config.yaml
norm_place: "pre"
rope_base: 10000.0
attn_scale: 0.102
init: "normal"
lr: 0.00457
lr_head: 0.00496
doc_mask: true
dataset: "wikipedia_en"
MLP neurons of a small language model. Each row is named by its layer, matrix (gate and up: input weights) and neuron, and shows model dimensions 160-223. Each number is 200 + 30 x the weight over its row's rms, rounded and kept within 0 to 999. A neuron's up and down rows have the sign that makes its largest values positive.
After each neuron's rows, "fires on" lists the tokens most often at its 100 highest values on Wikipedia text that the model never trained on. A number after a token or word is its count.

L3.gate6,202,203,131,216,174,210,148,256,161,184,207,170,226,225,214,189,167,241,191,209,195,218,203,192,216,236,159,203,190,198,136,184,196,218,178,197,160,174,250,208,162,162,237,144,195,200,185,250,238,156,216,215,203,193,228,195,233,179,194,200,171,242,198,192
L3.up6,221,198,227,217,216,170,203,169,178,240,202,197,191,178,174,251,168,228,143,175,217,200,174,229,202,152,196,174,244,161,118,143,183,233,192,184,215,186,249,184,164,164,132,182,207,177,161,198,176,158,198,231,236,167,200,246,209,219,151,208,177,188,219,170
fires on: " of" 31, "ed" 11, "arn" 10, "ained" 4, "ran" 4, "ave" 4

L3.gate230,261,195,187,199,145,195,172,227,188,181,160,209,201,195,162,240,180,161,135,242,148,226,225,179,122,202,165,216,152,154,181,191,200,224,213,199,237,180,228,237,221,142,247,177,223,205,217,173,228,223,155,193,221,207,223,181,192,182,180,249,213,179,187,201
L3.up230,259,207,222,215,240,210,214,227,178,179,191,185,201,179,183,252,186,139,206,169,206,226,253,247,120,190,156,189,213,175,153,164,206,176,277,195,203,176,191,161,192,143,223,179,190,188,208,125,252,148,198,175,214,240,173,224,212,233,172,244,175,208,239,173
fires on: " represent" 13, " received" 12, "arn" 10, "emor" 8, " host" 6, "ed" 6

L3.gate69,155,176,184,224,191,121,217,183,175,177,198,203,209,216,193,238,171,178,224,187,190,181,281,202,190,112,186,148,209,233,201,230,214,182,204,254,166,193,198,208,204,193,211,200,167,137,193,187,144,167,245,200,226,177,141,192,237,207,161,214,216,147,157,189
L3.up69,166,215,192,199,130,164,200,146,175,147,201,215,167,186,151,169,211,183,199,220,134,157,207,201,210,138,175,183,195,231,253,258,222,163,147,251,229,175,230,248,223,186,204,204,209,173,206,153,135,213,230,175,186,209,176,181,182,264,164,246,277,214,188,211
fires on: " |" 61, " |\n" 10, ")." 5, ")" 5, " —" 5

L3.gate474,261,214,243,191,199,198,221,228,198,237,204,224,167,197,181,131,250,178,239,164,236,225,219,220,209,233,211,195,155,246,130,229,222,154,185,229,192,217,193,218,216,176,173,283,160,178,200,208,186,202,216,188,209,141,196,198,193,210,132,222,211,192,230,189
L3.up474,198,214,212,199,173,201,194,158,237,260,190,210,219,202,173,235,237,157,216,182,178,185,211,186,196,174,210,163,219,245,222,194,192,247,193,212,238,186,190,206,157,133,163,222,248,215,176,233,162,212,237,153,196,192,184,186,198,176,168,232,238,196,172,195
fires on: "im" 19, ":" 11, " /" 9, "=" 9, "″N" 9, "up" 9

L3.gate172,211,139,192,148,220,207,151,244,259,286,239,163,170,189,184,169,190,218,229,183,202,172,206,216,257,206,211,183,211,202,218,169,215,208,189,142,180,195,183,216,153,221,259,143,200,181,181,181,223,194,224,178,169,165,186,218,227,251,153,172,213,178,184,245
L3.up172,179,182,211,203,228,175,185,229,223,241,231,177,175,220,190,189,179,244,205,219,244,223,229,166,182,183,195,222,205,213,237,200,172,192,208,107,180,219,184,182,175,249,155,155,239,211,223,218,194,213,236,230,211,186,218,235,197,222,142,237,221,117,195,217
fires on: "," 40, "t" 14, "ans" 6, "T" 6, "int" 5, " (" 5

L3.gate701,175,208,215,192,231,229,196,174,186,175,257,223,186,147,169,216,205,206,251,194,205,219,196,147,149,194,193,216,198,193,255,205,181,255,238,255,205,206,186,143,156,241,219,266,189,213,187,233,239,182,184,131,171,184,185,211,193,180,165,171,195,202,184,230
L3.up701,241,197,179,256,226,200,230,231,254,153,191,200,198,168,189,214,199,212,210,206,189,255,162,229,170,166,168,255,226,183,250,198,154,224,198,206,183,214,218,253,178,203,158,189,181,244,223,230,198,208,205,179,185,216,210,241,203,250,198,194,281,170,207,188
fires on: "x" 15, " Mex" 12, " init" 11, " Ex" 10, " ex" 10, "ex" 9

L3.gate449,223,183,153,179,169,214,210,153,210,184,139,204,191,263,191,195,219,185,210,146,188,195,187,175,160,216,215,210,177,181,207,178,267,229,165,236,168,210,218,128,241,259,211,131,188,174,210,252,204,223,220,140,200,200,198,229,185,153,193,178,216,214,180,200
L3.up449,214,234,201,234,143,194,180,142,236,243,177,215,206,181,138,233,157,172,230,178,174,192,189,182,256,255,234,254,228,216,236,252,192,159,166,201,175,187,161,159,211,202,174,222,207,201,237,202,186,206,189,167,189,183,194,237,225,227,167,149,172,180,190,205
fires on: "he" 15, "on" 12, " Spec" 8, "h" 8, " Mon" 8, "un" 7

L3.gate840,214,146,191,217,194,229,158,230,161,200,172,214,199,234,149,192,166,189,230,224,233,187,217,209,238,221,213,193,168,160,225,177,221,145,192,231,146,217,201,193,172,190,186,146,219,214,213,171,166,194,166,226,221,188,234,190,211,166,168,218,171,205,202,141
L3.up840,212,208,231,165,214,169,199,234,191,166,211,229,201,186,187,205,167,202,169,139,185,212,142,186,200,205,189,203,213,183,280,192,196,175,166,266,169,159,246,149,182,190,200,162,177,224,199,174,271,145,209,241,178,134,245,202,215,251,149,172,175,204,202,226
fires on: " part" 30, "ood" 16, "ear" 9, "reat" 8, "ut" 8, " over" 7

L3.gate821,155,236,179,199,234,189,113,211,191,216,210,186,203,172,217,155,213,177,184,166,228,141,169,223,170,236,220,216,210,193,231,254,253,198,197,125,227,193,166,193,205,244,198,202,185,190,166,164,184,200,196,201,168,184,192,225,194,204,148,214,229,209,221,169
L3.up821,197,245,242,224,202,181,208,153,220,220,181,268,181,159,216,193,184,222,233,146,257,231,192,163,221,250,235,139,201,176,167,221,199,159,202,172,196,188,223,224,191,194,207,213,210,154,243,174,192,264,119,189,172,137,240,207,202,162,222,169,185,188,158,179
fires on: "h" 12, "ight" 9, "andidate" 9, " were" 8, " career" 6, "er" 6

L3.gate416,183,169,172,177,209,218,181,175,145,194,241,199,253,122,200,215,188,194,221,176,234,245,222,221,186,204,173,159,179,232,206,175,184,192,209,203,191,186,222,229,197,220,238,257,265,186,209,191,155,137,178,235,232,237,254,206,160,230,225,224,162,166,205,126
L3.up416,204,189,191,174,235,277,134,182,208,167,158,222,216,210,192,153,279,173,180,241,192,212,241,160,252,189,240,212,192,166,193,145,217,199,211,211,223,218,217,204,148,225,215,233,218,179,230,217,189,209,149,176,210,187,153,146,132,201,224,194,234,167,286,175
fires on: " " 41, "y" 40, "Th" 6

L3.gate754,130,186,212,204,205,200,253,236,234,210,180,177,204,232,182,200,185,258,169,204,209,209,210,182,158,188,187,220,215,228,200,198,189,168,209,184,211,234,207,259,168,235,238,208,192,224,205,182,228,231,219,193,179,147,143,198,136,208,200,169,171,181,165,181
L3.up754,180,232,209,190,209,170,270,250,217,176,173,189,195,240,253,240,181,231,203,223,205,177,178,207,157,224,165,196,203,191,209,201,194,165,232,178,214,193,201,183,206,176,158,202,204,196,183,287,152,256,180,225,141,222,176,277,209,221,221,187,188,195,238,150
fires on: "." 59, "ore" 11, ")" 5, "ry" 4, "ason" 4

L3.gate334,186,224,219,240,224,195,199,216,237,183,147,167,196,256,248,181,265,177,240,245,172,189,165,185,167,138,215,141,212,180,221,213,199,216,196,186,146,233,175,194,203,192,163,164,239,200,214,234,163,198,222,202,243,172,159,221,224,226,222,137,196,142,181,164
L3.up334,180,160,185,211,170,216,191,140,245,227,254,170,159,186,237,189,186,221,170,241,192,153,213,240,233,162,196,196,201,169,169,212,239,198,158,196,237,189,214,184,172,219,186,182,165,216,189,177,201,212,222,184,162,219,218,183,222,170,206,180,234,207,231,191
fires on: "F" 40, "f" 16, " MF" 11, "-f" 8, "if" 6

L3.gate880,219,233,178,227,182,155,214,166,226,196,163,190,225,239,216,218,216,206,180,240,218,197,208,260,278,197,166,225,225,168,235,207,143,208,190,182,247,219,187,190,189,199,219,234,205,172,200,207,220,192,164,188,253,197,209,238,226,140,223,233,158,206,205,218
L3.up880,225,219,260,180,204,186,223,207,181,153,229,223,187,213,241,236,241,140,249,218,233,167,247,207,141,132,175,165,180,200,209,221,211,195,160,214,215,205,143,204,200,303,217,177,162,224,169,231,281,159,212,198,168,194,187,209,199,166,214,219,222,243,211,198
fires on: " sp" 47, " inc" 8, " F" 7, "in" 5, "ing" 5

L3.gate537,225,222,187,212,172,184,159,223,191,193,231,214,158,174,217,204,178,169,179,151,176,182,171,238,199,188,154,201,203,193,238,209,191,204,262,160,265,200,190,196,213,226,241,215,207,149,183,165,167,216,148,197,187,242,144,218,143,191,184,192,192,259,208,247
L3.up537,237,197,155,182,176,248,216,229,147,211,213,185,210,182,211,185,189,230,185,220,192,197,172,216,201,190,179,216,193,176,122,175,195,208,263,235,144,245,175,155,170,192,210,240,220,158,172,241,210,175,173,111,209,220,160,228,204,197,200,159,238,160,189,213
fires on: " form" 30, " name" 11, "uthor" 10, "om" 10

L3.gate892,193,213,168,210,161,208,235,245,213,208,226,196,168,163,220,181,181,186,179,203,230,239,230,169,267,196,220,164,213,204,213,230,221,220,162,205,178,243,202,186,154,157,213,203,205,171,217,214,179,203,163,196,241,227,189,199,202,253,226,214,222,177,155,171
L3.up892,206,208,212,190,199,192,191,249,193,205,208,238,201,218,219,221,219,211,222,221,186,161,146,215,173,204,233,186,171,208,174,191,250,199,235,241,237,215,249,180,222,136,213,161,191,180,187,205,219,169,187,194,227,205,190,211,200,213,156,215,213,228,223,192
fires on: "r" 31, "re" 30, "ac" 10, "h" 9, "ch" 6, " —" 5

L3.gate461,207,190,194,203,229,202,171,169,175,201,175,238,195,219,176,221,185,201,203,180,187,211,190,197,266,201,157,142,204,206,188,205,199,212,213,194,218,281,191,180,192,242,131,173,165,197,229,181,183,211,202,182,235,212,214,227,187,242,184,220,149,196,253,209
L3.up461,224,165,201,215,251,183,163,176,170,195,182,200,207,180,242,221,202,189,155,225,194,186,235,201,198,213,166,168,222,201,222,183,167,195,190,187,267,240,182,151,202,223,149,194,164,189,235,205,226,214,189,212,246,254,162,173,144,189,209,280,189,192,205,187
fires on: ":" 21, " b" 10, " was" 9, "ail" 7, "port" 6, " in" 6

L3.gate991,192,199,257,183,177,229,211,219,180,165,163,219,229,166,235,177,226,155,190,213,169,231,196,203,222,227,227,265,232,229,163,193,174,196,238,186,192,200,149,208,201,173,187,168,204,183,192,210,234,210,238,217,145,234,183,221,211,167,193,222,152,216,206,194
L3.up991,188,202,245,194,188,209,182,193,200,230,201,250,227,229,241,227,180,223,245,220,121,178,175,225,179,196,214,259,200,180,264,195,121,148,208,175,235,221,161,177,238,243,222,210,215,254,220,195,190,199,200,163,188,235,169,212,226,252,225,206,181,187,264,204
fires on: " family" 25, " County" 19, " State" 15, "stitute" 7, " school" 6

L3.gate746,179,207,207,161,146,223,189,225,235,193,216,224,211,193,190,208,213,187,193,222,217,226,202,185,223,213,198,231,209,209,209,168,244,170,178,182,152,130,201,134,182,150,203,209,217,255,202,201,222,193,214,132,171,180,184,209,133,176,172,222,192,184,233,186
L3.up746,239,208,187,198,148,163,197,250,151,203,225,228,190,223,185,229,215,196,159,153,172,226,206,172,234,210,231,231,159,233,183,223,117,236,168,184,202,198,184,190,243,229,214,205,203,147,185,224,217,221,173,205,188,136,253,129,203,148,168,203,172,220,207,191
fires on: " |" 59, " " 15, " −" 8, "0" 4

L3.gate248,225,191,205,189,216,159,207,209,202,175,175,180,222,161,195,206,188,205,208,215,219,177,208,197,185,181,220,190,178,246,214,190,170,174,226,159,162,233,146,231,197,178,229,157,234,195,206,221,245,267,204,186,244,261,192,210,248,165,231,222,188,146,233,179
L3.up248,204,195,208,196,201,171,159,287,202,168,193,194,181,168,173,178,231,159,192,210,224,245,205,202,199,232,229,159,230,205,155,170,246,213,201,197,177,207,178,176,187,165,227,176,220,181,165,251,224,163,212,181,269,203,180,185,164,240,262,204,206,225,256,207
fires on: "/" 28, "s" 13, "es" 8, "ly" 8, " also" 4, "ish" 4

L3.gate2,133,229,133,194,210,214,184,179,194,147,222,195,251,213,214,197,206,237,174,192,243,208,192,185,206,178,191,210,208,170,149,171,175,175,185,186,251,136,202,188,220,217,185,184,265,161,160,223,201,228,221,166,179,138,273,219,183,240,141,207,163,209,208,165
L3.up2,188,213,183,194,217,181,193,183,213,200,171,172,160,219,216,165,170,195,166,199,165,216,166,237,158,183,187,206,165,162,252,186,235,197,162,228,222,206,204,169,162,185,170,221,218,188,205,189,217,229,158,228,198,120,163,235,214,240,209,214,230,145,243,194
fires on: "a" 21, "i" 12, "m" 8, "r" 8, "ation" 5, "e" 5

L3.gate53,237,250,198,240,166,220,218,207,174,136,218,211,221,190,196,189,170,156,244,249,198,197,253,247,212,258,204,215,188,180,190,190,155,204,258,236,203,212,174,173,184,212,194,206,180,163,210,231,204,185,223,198,247,171,183,242,208,203,204,172,175,225,224,157
L3.up53,222,157,256,191,228,165,217,254,180,231,184,222,164,207,173,206,174,173,199,234,174,199,180,213,248,187,189,246,181,182,267,198,160,178,180,225,195,165,174,204,233,135,190,281,219,205,211,164,179,157,176,142,223,174,153,223,224,218,174,215,222,169,258,245
fires on: " Y" 17, " appro" 12, "u" 9, " Pl" 7, "pl" 6

L3.gate371,205,204,228,174,241,187,226,169,163,186,146,230,202,195,175,227,195,245,161,171,199,240,247,179,178,194,207,184,203,200,192,224,183,174,175,262,188,177,180,257,137,216,239,221,242,226,215,173,209,227,244,224,216,171,179,194,176,184,174,232,214,153,229,220
L3.up371,149,201,209,223,246,176,234,132,211,218,199,206,162,174,210,211,231,187,247,222,187,189,237,231,193,218,220,190,227,182,251,168,197,181,209,157,212,193,215,218,148,215,172,223,209,145,209,204,196,186,224,219,193,197,160,232,209,219,145,257,216,260,237,218
fires on: " |" 68, ")" 11, " —" 7

L3.gate11,212,192,237,202,202,215,208,261,260,212,212,264,199,151,241,228,214,204,247,219,171,216,171,164,218,212,202,278,203,197,229,197,166,204,220,218,160,214,190,211,186,186,169,150,246,180,160,182,176,250,136,217,182,120,136,196,222,230,237,170,191,244,307,171
L3.up11,187,205,168,236,244,201,199,192,188,216,190,194,261,184,202,244,198,250,206,220,213,134,217,223,180,162,180,222,247,190,203,191,183,174,165,209,188,164,217,232,211,142,189,210,232,233,248,146,152,208,161,198,209,148,136,245,232,176,153,171,218,264,208,178
fires on: "el" 35, " par" 13, " Que" 9, " Par" 9, "ier" 7, "ar" 6

L3.gate652,185,187,226,199,219,204,210,181,191,194,180,161,209,208,246,193,222,230,145,189,213,226,132,264,224,256,249,250,167,203,233,235,234,289,225,221,235,141,187,126,192,189,191,282,150,229,198,230,196,194,196,173,218,148,152,221,135,200,129,209,237,269,178,184
L3.up652,211,203,190,198,209,214,224,187,202,231,193,194,225,211,224,156,170,233,230,180,196,258,146,216,192,226,202,229,203,238,216,189,162,161,214,193,275,156,194,173,185,208,171,220,240,199,202,162,201,252,193,208,225,160,211,166,180,173,222,265,247,163,144,203
fires on: "born" 25, "ran" 20, "rom" 12, " You" 8, "ular" 7, "ly" 6

L3.gate178,190,206,210,188,229,172,195,183,220,192,217,214,216,241,194,211,197,166,228,168,183,257,208,245,201,241,257,228,174,191,254,232,249,215,198,184,205,237,129,206,238,208,199,217,203,230,232,232,202,224,174,207,237,200,180,231,241,179,198,226,212,217,239,193
L3.up178,222,198,212,175,178,182,219,160,232,184,221,220,250,210,210,184,249,180,205,126,165,162,193,217,207,175,217,163,174,189,218,187,207,241,183,188,166,212,222,280,189,164,200,227,200,163,174,215,205,207,183,213,179,174,171,179,221,253,208,211,180,188,201,186
fires on: "ed" 17, "id" 15, "ing" 8, "i" 7, ":" 5, "own" 4

L3.gate428,163,211,240,203,179,182,202,245,190,230,215,229,176,252,158,192,136,212,188,179,182,172,189,166,239,197,164,234,178,180,137,199,242,206,197,130,251,194,137,208,173,207,185,195,178,186,187,170,263,136,207,219,147,143,225,229,197,214,245,167,220,256,213,188
L3.up428,180,225,178,271,155,255,242,199,196,247,159,218,187,243,232,188,235,245,208,179,178,132,243,159,238,169,224,209,212,181,205,177,219,197,230,257,166,176,179,219,192,204,216,202,207,185,193,156,199,215,163,162,218,194,233,177,231,156,193,138,233,211,180,221
fires on: " was" 14, " of" 13, "er" 8, "ar" 8, " were" 8, "iving" 6

L3.gate480,200,213,228,214,166,198,199,258,205,244,249,209,129,164,176,219,201,183,231,168,184,229,200,162,245,282,196,167,207,171,200,237,168,231,227,218,195,202,166,194,209,151,178,195,199,189,239,193,155,172,164,215,203,246,172,256,178,235,192,211,192,144,184,189
L3.up480,217,232,243,194,211,180,226,227,136,208,182,239,188,190,148,207,189,241,206,240,179,194,197,174,216,241,182,236,162,176,195,146,205,189,172,228,182,226,213,210,246,134,184,188,172,230,242,179,252,195,196,237,224,229,164,269,228,216,158,131,236,208,210,190
fires on: "pl" 32, " pl" 15, " Pl" 11, "ol" 7, "fl" 5

L3.gate135,202,193,262,176,175,235,209,235,194,229,240,196,207,200,173,221,203,150,183,204,210,179,199,188,188,125,244,220,210,257,192,161,152,168,175,213,190,229,250,180,167,194,248,228,197,245,241,208,237,194,262,183,221,180,197,213,232,192,177,184,180,179,209,170
L3.up135,212,195,164,208,191,315,194,193,201,235,233,225,176,197,189,178,209,206,171,228,228,241,229,159,180,163,208,220,175,259,164,200,222,239,215,163,174,144,162,179,170,240,193,216,228,182,236,190,164,197,200,209,203,199,243,127,203,195,258,204,223,210,198,141
fires on: " |" 51, "0" 8, "al" 7, "." 7, "–" 6

L3.gate344,253,228,179,161,167,206,239,178,219,179,171,207,175,164,195,232,186,172,250,172,192,170,238,214,190,270,209,235,219,218,207,177,213,217,211,199,204,178,171,207,218,242,173,195,176,166,169,159,252,145,182,182,220,186,216,142,224,177,171,178,226,237,260,176
L3.up344,186,217,215,229,189,217,168,193,172,191,162,189,195,199,190,196,201,179,160,165,172,185,205,173,226,218,220,221,233,200,223,183,228,199,242,177,166,178,206,211,257,189,194,148,202,199,190,301,179,191,153,243,182,182,251,188,218,241,152,145,204,227,191,206
fires on: " inter" 36, "ter" 16, "on" 13, " pre" 10, " Mon" 6, " Inter" 5

L3.gate273,199,209,267,184,223,225,191,156,225,254,180,239,220,211,192,194,184,219,186,214,168,184,216,176,153,273,205,177,190,242,162,205,196,222,185,230,183,187,163,196,219,166,195,246,202,222,150,201,186,166,237,173,204,198,198,225,207,213,186,218,192,194,191,196
L3.up273,218,235,186,235,178,234,184,146,189,160,242,166,193,179,245,197,155,238,191,155,173,186,202,194,200,185,168,210,217,189,230,189,229,204,193,219,191,232,187,203,248,159,258,186,210,187,172,208,220,155,158,169,201,223,172,223,191,239,189,224,165,202,193,192
fires on: "a" 39, "o" 17, "co" 13, "ill" 5, " as" 4

L3.gate23,160,142,236,202,214,202,169,197,254,171,169,273,130,162,195,259,211,193,201,151,181,195,169,238,179,160,259,203,166,165,212,211,214,198,193,165,184,141,230,253,172,219,229,259,254,220,174,137,149,199,228,244,224,225,158,193,184,192,221,180,162,227,223,156
L3.up23,191,230,210,126,194,182,254,151,211,201,181,150,190,283,252,231,199,153,229,197,173,172,195,233,300,249,173,223,169,230,191,167,177,177,217,184,183,225,187,208,255,200,173,162,243,185,179,198,243,202,202,216,209,184,220,189,126,191,217,236,225,195,176,226
fires on: "a" 19, ":" 18, " " 16, "as" 9, "n" 8

L3.gate397,243,142,249,234,187,191,134,235,182,194,178,238,184,187,181,162,220,179,242,211,223,215,169,188,204,225,181,205,172,144,175,196,147,189,162,213,207,211,202,180,200,262,222,206,200,162,179,207,195,200,220,205,181,243,191,230,196,175,242,169,207,208,239,206
L3.up397,240,170,224,233,201,215,169,215,201,187,199,227,196,198,217,154,227,152,197,207,221,196,232,176,231,187,212,196,156,160,212,148,169,186,134,224,147,221,166,191,197,215,206,174,163,190,184,210,222,159,171,207,192,217,192,241,195,183,185,165,222,197,196,126
fires on: "ors" 17, "ant" 12, "or" 9, "ers" 7, "her" 5, "er" 5

L3.gate470,167,211,208,223,232,200,236,192,148,208,198,220,207,204,218,258,143,267,194,182,236,223,188,184,229,272,205,183,240,261,198,236,201,146,192,215,226,208,237,166,137,189,206,221,161,200,220,196,235,229,163,236,200,221,179,215,222,166,175,221,175,203,176,201
L3.up470,195,244,200,209,207,199,208,259,205,100,247,163,188,235,202,196,203,206,178,229,233,186,225,199,234,214,210,222,197,223,150,224,219,128,182,210,219,198,207,193,130,204,200,224,184,200,230,170,225,164,207,233,205,172,183,229,200,176,225,190,205,199,172,235
fires on: " at" 18, "ree" 9, "ed" 8, "ended" 8, "and" 7, "ound" 5

L3.gate937,233,252,216,216,189,197,204,201,195,236,148,213,194,193,217,257,222,214,196,160,196,272,267,207,176,136,215,225,180,196,210,198,240,185,123,201,199,200,178,261,203,209,164,234,198,243,244,195,162,162,152,227,183,249,159,237,203,272,187,201,216,194,191,214
L3.up937,216,208,252,205,246,144,196,231,192,232,145,216,223,244,178,204,138,214,168,190,145,225,184,246,199,204,221,229,177,180,187,179,224,212,216,231,198,207,188,200,201,245,191,162,259,180,180,172,225,202,208,227,183,208,157,203,177,203,152,177,227,252,196,215
fires on: "ou" 26, " |" 17, "ur" 11, "out" 5, "18" 5

L3.gate970,139,240,230,212,195,268,164,260,243,254,204,167,170,199,219,199,234,232,231,204,250,216,166,235,260,220,212,197,169,187,250,214,246,181,217,214,161,226,217,218,187,200,180,165,237,178,174,205,214,174,247,205,142,218,177,191,216,219,170,236,173,189,237,192
L3.up970,203,192,239,255,209,195,196,206,162,236,203,178,215,179,220,179,242,231,205,173,221,209,257,196,202,244,181,206,201,193,254,205,178,221,189,227,167,195,201,141,232,202,184,197,166,181,179,160,182,200,152,195,219,200,224,197,177,240,198,180,197,187,241,182
fires on: "u" 20, "i" 13, "r" 12, "ell" 7, "ol" 6

L3.gate628,164,180,198,175,202,204,162,207,207,216,217,234,231,195,187,212,187,198,212,171,188,186,182,195,168,225,169,273,175,213,179,188,170,158,236,161,154,203,210,217,176,263,189,211,171,172,199,189,243,245,223,176,244,165,237,239,225,179,164,239,186,249,227,164
L3.up628,183,186,200,192,197,202,197,186,224,241,239,138,178,221,223,258,168,202,164,158,220,182,197,213,208,149,214,199,220,238,142,187,210,192,210,199,178,194,169,219,210,172,194,168,210,208,156,188,222,167,213,258,186,158,187,239,208,169,167,270,219,176,174,196
fires on: "." 23, "," 13, "ar" 9, "el" 8, "s" 6

L3.gate117,220,199,192,275,178,197,177,209,206,247,205,147,188,143,251,175,273,158,199,206,191,254,187,232,213,236,227,150,221,193,248,203,198,268,191,203,183,198,202,199,236,166,218,235,170,196,196,213,183,227,201,216,228,171,188,184,219,181,267,202,204,198,212,160
L3.up117,157,188,195,196,198,199,156,220,180,227,196,195,154,190,236,113,187,204,144,211,197,177,243,219,223,231,171,152,211,190,244,198,197,205,207,241,212,186,206,177,261,184,193,204,183,221,227,247,249,155,212,236,225,179,180,110,247,216,226,201,212,217,212,167
fires on: "h" 22, "F" 17, " F" 10, "f" 7, "r" 7, "row" 5

L3.gate934,200,165,231,228,173,230,207,225,186,211,189,175,152,234,209,194,202,253,177,250,188,176,213,164,173,218,196,190,168,244,174,195,241,201,210,225,191,139,233,246,195,222,171,190,166,226,258,193,242,250,232,237,159,176,226,199,221,214,233,187,202,190,235,164
L3.up934,185,233,192,217,226,198,166,186,185,216,202,163,192,172,168,241,265,188,180,191,189,184,236,164,167,203,179,193,216,182,212,142,168,188,203,257,141,228,217,222,141,228,239,216,173,197,152,176,167,199,170,206,210,192,205,190,175,227,227,228,192,176,168,195
fires on: "m" 18, "r" 16, "n" 11, "i" 11, "a" 8, " n" 6

L3.gate447,160,208,196,241,219,197,190,188,222,166,225,260,217,263,232,185,229,231,196,214,202,178,193,178,240,202,205,141,225,145,200,135,188,182,218,207,180,219,199,196,117,164,197,180,277,171,180,200,205,226,221,178,219,149,192,187,235,234,197,195,226,222,197,143
L3.up447,193,163,244,158,167,202,193,166,161,155,225,182,229,198,176,221,169,240,159,216,178,213,238,204,235,217,228,162,162,208,193,190,232,203,176,212,176,208,189,220,155,174,194,204,224,155,173,280,200,259,195,177,137,206,230,216,191,198,183,198,166,196,187,244
fires on: "e" 12, "y" 11, "–" 10, "ities" 7, "j" 7, "ation" 6

L3.gate959,227,220,202,160,181,206,253,261,173,204,234,140,244,217,198,209,184,213,192,191,184,172,210,124,202,195,172,213,207,222,228,234,163,212,253,187,179,182,248,223,198,256,231,251,218,199,239,172,225,175,163,192,191,206,158,143,270,161,247,221,217,185,162,199
L3.up959,237,203,173,247,229,187,222,206,174,207,209,192,144,136,185,258,215,188,233,186,164,206,252,209,211,172,208,156,180,219,214,207,200,136,219,136,197,197,210,232,237,200,189,223,213,188,195,218,161,145,210,209,199,210,221,228,226,181,194,177,230,174,174,174
fires on: " com" 34, " Com" 13, "view" 12, " number" 8, "rit" 7, "com" 5

L3.gate618,203,233,237,229,240,191,174,204,192,207,252,159,252,194,252,205,215,207,242,226,214,210,218,210,199,229,183,192,209,200,217,206,264,101,201,144,161,236,163,261,209,171,154,199,253,166,199,263,152,252,225,243,212,190,194,179,240,210,253,248,183,181,257,208
L3.up618,247,198,260,199,209,174,191,149,270,182,178,198,240,200,200,192,158,194,180,231,178,162,229,239,202,244,157,252,226,183,167,207,225,232,176,165,196,201,159,249,215,196,221,190,205,214,199,241,181,217,197,236,181,200,150,181,154,213,194,186,194,189,207,213
fires on: "v" 22, "ol" 12, "erv" 10, "ir" 9, " Pr" 8, "ur" 7

L3.gate713,136,176,219,157,194,171,185,187,262,218,121,213,210,178,183,205,191,192,194,210,193,206,223,188,163,224,220,242,174,168,159,197,147,227,212,194,197,215,223,193,186,179,211,218,225,205,205,226,190,235,223,198,250,255,151,215,204,191,179,152,216,200,227,128
L3.up713,197,245,180,181,225,204,176,175,217,193,171,234,223,144,206,230,192,207,195,168,188,141,174,179,197,179,219,204,202,152,255,197,228,161,199,245,231,193,219,229,203,142,185,199,166,184,226,190,215,193,244,182,183,224,166,231,185,207,191,196,251,243,264,136
fires on: " |" 30, " " 26, "ur" 7, "ee" 6, "n" 6, "10" 6

L3.gate289,213,189,212,232,214,181,152,172,204,200,229,200,192,217,187,250,172,205,181,225,209,184,224,192,247,256,202,188,209,228,184,202,220,197,224,201,181,207,177,201,229,197,176,208,232,195,172,197,160,156,243,203,199,238,242,177,154,182,211,205,146,204,199,211
L3.up289,213,151,199,196,243,197,214,154,223,223,226,202,215,192,219,194,160,204,200,188,216,230,187,206,247,247,144,151,208,204,185,196,169,153,214,237,207,189,189,251,212,136,172,179,209,155,238,177,239,177,240,190,228,212,180,191,221,181,212,168,218,218,212,218
fires on: " of" 16, " at" 15, " in" 8, " At" 7, ":" 7, "A" 7

L3.gate644,156,158,159,209,146,224,202,170,247,181,127,214,227,184,195,203,203,169,250,215,144,191,168,166,239,245,169,214,183,171,214,249,225,214,232,197,188,199,227,221,172,192,176,172,209,225,202,203,217,229,210,238,196,207,167,194,174,240,163,243,212,157,244,197
L3.up644,207,204,230,182,220,150,209,146,216,178,167,238,214,189,191,254,220,154,188,193,191,217,256,222,213,237,220,262,213,248,204,221,197,187,227,144,179,217,288,216,163,214,210,138,240,211,200,231,220,207,210,196,204,127,201,158,209,200,204,165,189,186,151,251
fires on: "a" 22, "am" 15, " " 11, "o" 9, "i" 8, "y" 6

L3.gate185,219,163,213,204,219,164,193,227,281,198,232,153,187,210,223,220,184,218,199,220,176,275,240,181,258,143,173,221,193,230,191,178,183,149,209,129,188,179,215,194,216,209,177,216,207,160,202,188,207,268,235,179,215,212,221,187,220,210,197,208,190,184,218,179
L3.up185,205,225,228,245,216,210,151,227,185,175,200,213,224,145,166,177,198,134,168,157,189,213,207,211,176,200,237,187,196,221,162,236,167,172,178,168,205,173,180,242,209,177,181,232,204,207,214,177,231,240,194,158,214,201,245,219,231,214,123,151,191,204,186,237
fires on: ")" 54, "ords" 9, "18" 5